Weights of a small GPT-style language model, trained from scratch on English Wikipedia.
Size: 12 layers, width 256, 8 heads of 32, MLP 768 tanh GELU.
Training: a variant of Adam for these matrices, 301M tokens, 4589 steps.
MLP neurons of a small language model. Each row is named by its layer, matrix (up: input weights; down: output weights) and neuron, and shows model dimensions 64-191. Each number is 500 + 50 x the weight over its row's rms, rounded and kept within 0 to 999. Numbers have three digits each.
After each neuron's rows, "fires after" lists the tokens most often just before its 100 highest values on Wikipedia text that the model never trained on.

L4.up298:575503500465592428581485484542496517455437559525550433422412499547531491448408457552460433492446459542527492485485476438449544574514579553478502540501479464536568466579537636525532593488498411427547459575488535490500511589501500459547552443446446512492505469476458505585464443420540475471516561445560486461482506561484500535500575486520442426477548489475496461455466416500478393451529
L4.down298:583561595536554463511425530462476515486514542535474543536552500626583480489475565440516507491507572610567554512587453523538473495546430493395484479495541433497495492581458412477519507569562512452493427465521515528517481465540465499510466511513542534508551484450548483447517498509523468405519508486480496562514474505577431458538486443465499649574442470382551509457466533582472497461621
fires after: " b", "20", " football", "am", "urr", "N"

L4.up708:523472482420507486428482512514600515549435471490525392489492488575522402511572444447464503535497551479475531548492419525449494559616489502512475509438529428529501475525543493558491469512487517444515502445505469538494530563603549492539558491582483512438547431587487442450514542561530479500477616474404491520510552526488428516401489472472512488522509559492608450553477591518453507416529
L4.down708:459463568481517500493533517530518488448435432434431450483494525443572590551540431581493586504386583453519545551559500498473456525513562542470477504463516548411470512502549475523421444376509348458516485451407513507414436444455509499516487530412469559488464516513484612543545509438594457459507473503497553544538550540592497511517536533490522477444463502534500610511563500447518526592469
fires after: " to", " n", " for", " qu", "l", " le"

L4.up143:528520509531562446445544550578470502542503534562641447555575502579543438474513609487462474484529559507484539555467593515498458436464467525414456508484502478457493572525486441552452527517503503460488518589540521484537440451401496426545510436575542565419566444501464445539425369465597526473456544523552456494441460552548503474462522539469430477579466475493573535495595451493419382422438
L4.down143:497432646504587496448474534611427435549568472493450429549438484451445561581493491535498523389464527538511453466490387464501515555532482485472436562431553464448499521520596549481525550531484465468568553432530490458471482534542521498545523521543507438516426509464596518473574516499516479420562428557435482526501461469398526539425566540480569527450461529468594537542491455542527555531530
fires after: "18", " William", "ow", " And", "inc", " Pat"

L4.up91:585540512473454471545453488481538505445473492538476450514428421447446541530573462453491384531603579544460497452522499527480392595460435542498611392592551420550447501426465534521450500497547478468517514500515572553484451468617485477484433531520520542435526468519458497448471488471493464471513511434449536406546523499484568479564545481533534456445534483409507517491380556515449448567505
L4.down91:432453492500505558449483520514540574483600509519518512464554436458488434528491530436515591453542548443570482477508583526564504583550472557460521480481560566488463480561480466469513453490502535434439484504466436517430532539532418482511460563548372531459446452477395470480528534546550526429514529483544493505532553526536619541513576498542521498433498454571415486493452417612550521441539
fires after: " B", " J", " Z", " V", " Fran", " Mar"

L4.up621:580480526405531552442432517504523571476560424537533468452519481482553496477495569484469430532528496484469536524528409542483606625477541539550465411584529425588478554489522459454476491472498521532506553561462523485551557464454532458524575481575592515575539487465470516585453486438555476583434496510630504458453453442486497476520441467533564428407441475413469508514534507418458557462566
L4.down621:532424510569425510531448495512451524423463420466485528512416488521463594494452485534643456449531519401471466487448520512551446563540453474486457505530430481509481440489508453538541571517559550492518569423501465531529452471524465497416436538568486559474518431417456489497519490526498522495504464441475516543518432506592525605467511432462491516487505523477510415581510480481493541477374
fires after: "ou", "er", " E", " Mar", " Fran"

L8.up323:413517471483504524361490462501556510472571504474433496592574520464569437518506496417541523561503420471464526475526520575461405568484464474385487465409494470508509492547496506483551498508503410452593491579511451427513508438472443355464414458469437516479433484546570594549440517535485501536397477573476510362533584538531580489485500438501501558460535594538534534495451575477558542558467
L8.down323:464460455453473527549559458482451575549514509485505431508500488505491557559508532511455511415457526539557520525439439585493463494456463509557509497471517486543517485454484498596543443590518542575522494553529599465511480579633512489470524522512529437547461442437549421504549513534454510415438475558426451566474462446484573437563523487504560499514411521503523541519464556536475566584470
fires after: " |", " is", " in", " has", "ed"

L5.up180:554483490453476496565494504428464540473510451526546485565541487531537483505472507454433492433375462516612519546495613446414550550488526458548548508568485583455547556435600472477579481531424520562553433515441553566465552568464417483518502489430438462407438537561489465498515391517460512461448536562575466475553445414525465511536433537511580479422502458522580496511437439533533433485476
L5.down180:535583552465522482560481486559456563524485442602495420500467531568507527472538421555498407574541494522608501501446426487595547534414535528600489496443422411455458487610499580503511433428567493488491552512439507503457533459421519512535484453500549460495494528501451429527452459544435535557502488528460531471483530498373522418474519519478569521574496469442526387521532509541433510568515
fires after: " |", " part", "p", "w", "ist", "sp"

L4.up72:433488426504533536480442527530602465526493519563523518530453503429478475461481524442475480516470511434546358403464536469506526460481487496487533554466551564414409508469519482593530563509476393669477426510529501499433534547503559465597504531488452521501523472529491478514549477422606591500483521367601535457413496430536534573533490448505481501473501507560552369517515640466468485495533
L4.down72:535573576419542505495426592479427614551386523558571509436556545513486514499493556552470475556493465567488435464573541580416462633519498513477482459511444531517434489516540558429556500535421447444502456477532519465526521527476393550521428533542509508543526603500477527485462451464511454501438516484462498457488492467513554497559497516570499537453549544414401516433495410462621470539501
fires after: " sub", "resent", "port", "enn", "ign"

L5.up114:484561517421485563454481618470534427576474472469478551460399469523428459549424543548501417387479416442424437493546407499476515491477485482525480515468535430514480497444505527459520555551530522453474511485515466492417586513483597503505490465480551484569416545485554450500526555393557564451479524539517520493491550510519595506447438558497518399419577563413625510527590503513477611533579
L5.down114:501529480441482495478516504602515559456422564500538470435435568527474493546529475451548518481500582486580488486537559553519575511510546554459624548528486525523434510523454459598469517417416555537433493510497455491556517536521429531479489489528516540394475588520551516575467406537389461511520499442469449500529499381504564533486535430517515526464471473520430499444369524433505498477476
fires after: " H", " h", " W", " M", "outh"

L5.up252:620454445517588420415502540511473464496529524494533529530491555526541427542569627468516525492460486466443399426549544488586514552519542524463557474527440571414403486493529526518517498479559566569579432572568521501420567551448513454586516540489512527550419481605555472608594552499469453516521529451488550539527596502552445436516421564491521662510512546412477426607514534535527504440512
L5.down252:515482506467391518529480425431414502477458517512533528513627432547534569575543485496514473530493530520564539511455470651430549460448557452471547487434544496514440465448607480467526525460525475439460453498523467574404513474465546505467505505539525558515435490486437560464447472561524499422421576568567524464559457435490507357522471568477508435484513521478531486512466523507543623559479
fires after: " In", "In", " \"", " Ab", " in", "s"

L4.up221:443609513549461458468571479513567504611480607527575496565465533473531501559554499502489385477507530528430530528421468430481472443545526471514508481553455537561379522516554492412507461452486550574579398578544484420464496535592412481533572499509440518488454456480522445551538487435492491548519596534567470433479543541476532587559588472506515523372417475489532446613480473527484455466529
L4.down221:485508448485564453454448499538492518457448498550446465441534488506419475544554527452493476452484466514460542497572490457490514434458455600548520588460582525429412510463458551504479556378508543433478499497390437530489519554404573456457439510457581413529474601478614538424516508521516539429464493432511437532532510454511444437480451561393520498518547526561534482578463456611586469432463
fires after: " V", " I", " O", " v", " S", " al"

L4.up624:538454572401490505535554531456527542505445536550389538523531417483480533546510503418512507491513516474543576479485500485444492391541523552391587576440480505488527488532463519505434545420473458540482547485464471500448609484605622475474492541417486500445524495566444445633415577547546453543448483487597557428542474514430567539524582548537528491447476446492467527516398483537424366515384
L4.down624:426516499540538463419526496495518429551487459526555532476470518532528507471535572520476618468516455535417354454473472515536579600389439472589525461558499519545453448441529548515511477516471550504533497563512441507494577503472455479529592433548494521516511545560467566393500557499546491533570525485454404551520519515508525613505563474510552497420505466469446461437530491481521560514513
fires after: "m", "erv", "v", "n"

L9.up63:539477524443475539464441492500542495566557509500453510471450558538624486576499557516491518532503494492496527447529482569503557498484459482452470490556475386491499468623472516592486490552401522494546439459484471477456459432450568437601570487536528538449525490538533540520400522506462407581469539491493481565453475431429440532533556395518507455565507566495570573442501494470554522503472
L9.down63:445425555520502444524548538616444525517409524505478466540497555444466431552510441537539525498460433497515476529484551521510464455459562499467503499535446539504495467453573533485402475521470541577573416505587490472519472512476499500451435452435475485533471450544413516503488397470559599387581574502403463537517500489530413557454503541519521516573507556504485496544515546570478532476429
fires after: " is", " to", " was", " has", "ly", " j"

L7.up743:511432526453560535413493530474580615598502527582595495477465496463505453452523581395523473440489518478543533532496430591539533599543518468465513534496512499430582494437471520442567420427515479564494541575522455445475392490510599517510471506521514481554491403524465518464382440486476587506437433527553607492558510504598523421527528539530506466498539506373474502579533494493473576489485
L7.down743:550543438530463524422454474485530535445570486432445529473419435544380522530509560558503454517511464520556505436495434476538362427447516516458503476451555473528530486469448541473423499460511471539542460519477582545499462541562474458373509550630495521480594490472555515444543568511435473557462553566518378526565376567646579545495547512572516540479448529509511520400493458570475483451593
fires after: " l", " f", "th", " e", "F"

L5.up459:483482569541550497458596486555698496618456451539568514495519441590523491502437500451499482592456378498454519488418526494502528563477472564431578570486515486521527475457499528486526490492545455450505460506483493538445547383444500515545428519469582503436538522557468514530536424397458415545466581470544545454547495444544554541539493564483516610494546523399489577503479573506496520488420
L5.down459:493504455443471510574517540468443549604492463516507585428442488558529610462538452459529478505556497482452526473550459472545504451474381447508536445426534461549529579437499590545566523464456505499492448431485459517504481531445557442460469553552545438548495469574511515522458577581406440398485421536550557506515463541520453600544469484469549482482423439413573455515460538534545545481579
fires after: " ", " |", " inv", " am", "p", " P"

L4.up641:528481524521506510487439427487540486457544499477530390545474368567510438550583454522419453494387471485542513447426489526541495570478421530522485499439469532484430528428548472545436427510565459548539505525470432545477459569438464515562540503484421510451612472447495453447498556474480467503442485523460459429502530481495562499573501413501480384571500481450562431518540615554521509501566
L4.down641:608480569512522434584470461554542503572536450537524492428390375509463519452624531519523565458469419475490451543482487375507463485540450563552518522423515590478441488527615389530567526584473518478439481415538496469536487418559492592468451462530522479602458457463440583567466502478541458440498507510528525484504519513495423516508427464503501395506410502566555448538522469455533386409486
fires after: " m", " The", " w", " dep", " bro"

L7.up637:594560516552514424498474582442570503478395442386425518494483486585602530528456608482421537503457545479493552571515491523550489440459428529497431418411486546503445530489549562545475537508466528532467552480495493580481585546454505505516526580517479518540500475575539590514489500515528461553392478456471521531403479469399489468534528469494440449589535551482523560547564517481521484470576
L7.down637:469371534510519504508511570565478539448516490538556476456506488481427467545563562542499521429549505378561496455479458499508527476541541559423551486611533518508516552484486488473509380496485410492466518533564550463491518418525509418473536413481488528567569565497449499529587454517492426447506569602444450456493529486591449486478497531422552544466594429429528516519495545559457518427522
fires after: ",", " S", " \"", " wh", "s", " and"

L5.up652:589535488417528544458458556443516407553490495606487480476517575530510549563570573555486489467546539576421473388518468555510446471524476506542506445386500434441518489558542509504544470513516502551583437505433467523427462505539498423462540538479571454463504434555566507442552597471529431486513456494534492447638423573569512455607548543463528466541590611530539556480520533532472497528479
L5.down652:551340456451445409472504518498549529463441461560549574495395540478474503413473500454552548540491502549504496503458535384496483499448530440416449436486591565452544493471510535513507504511526379546506426419485428539566498427508583486537476470557558585565447486515538541512426565435434524549518428502469473488468488513441484399416551524474435520484519445492537552447529415433525549569534
fires after: " com", " prov", " serv", "res", " qu", " res"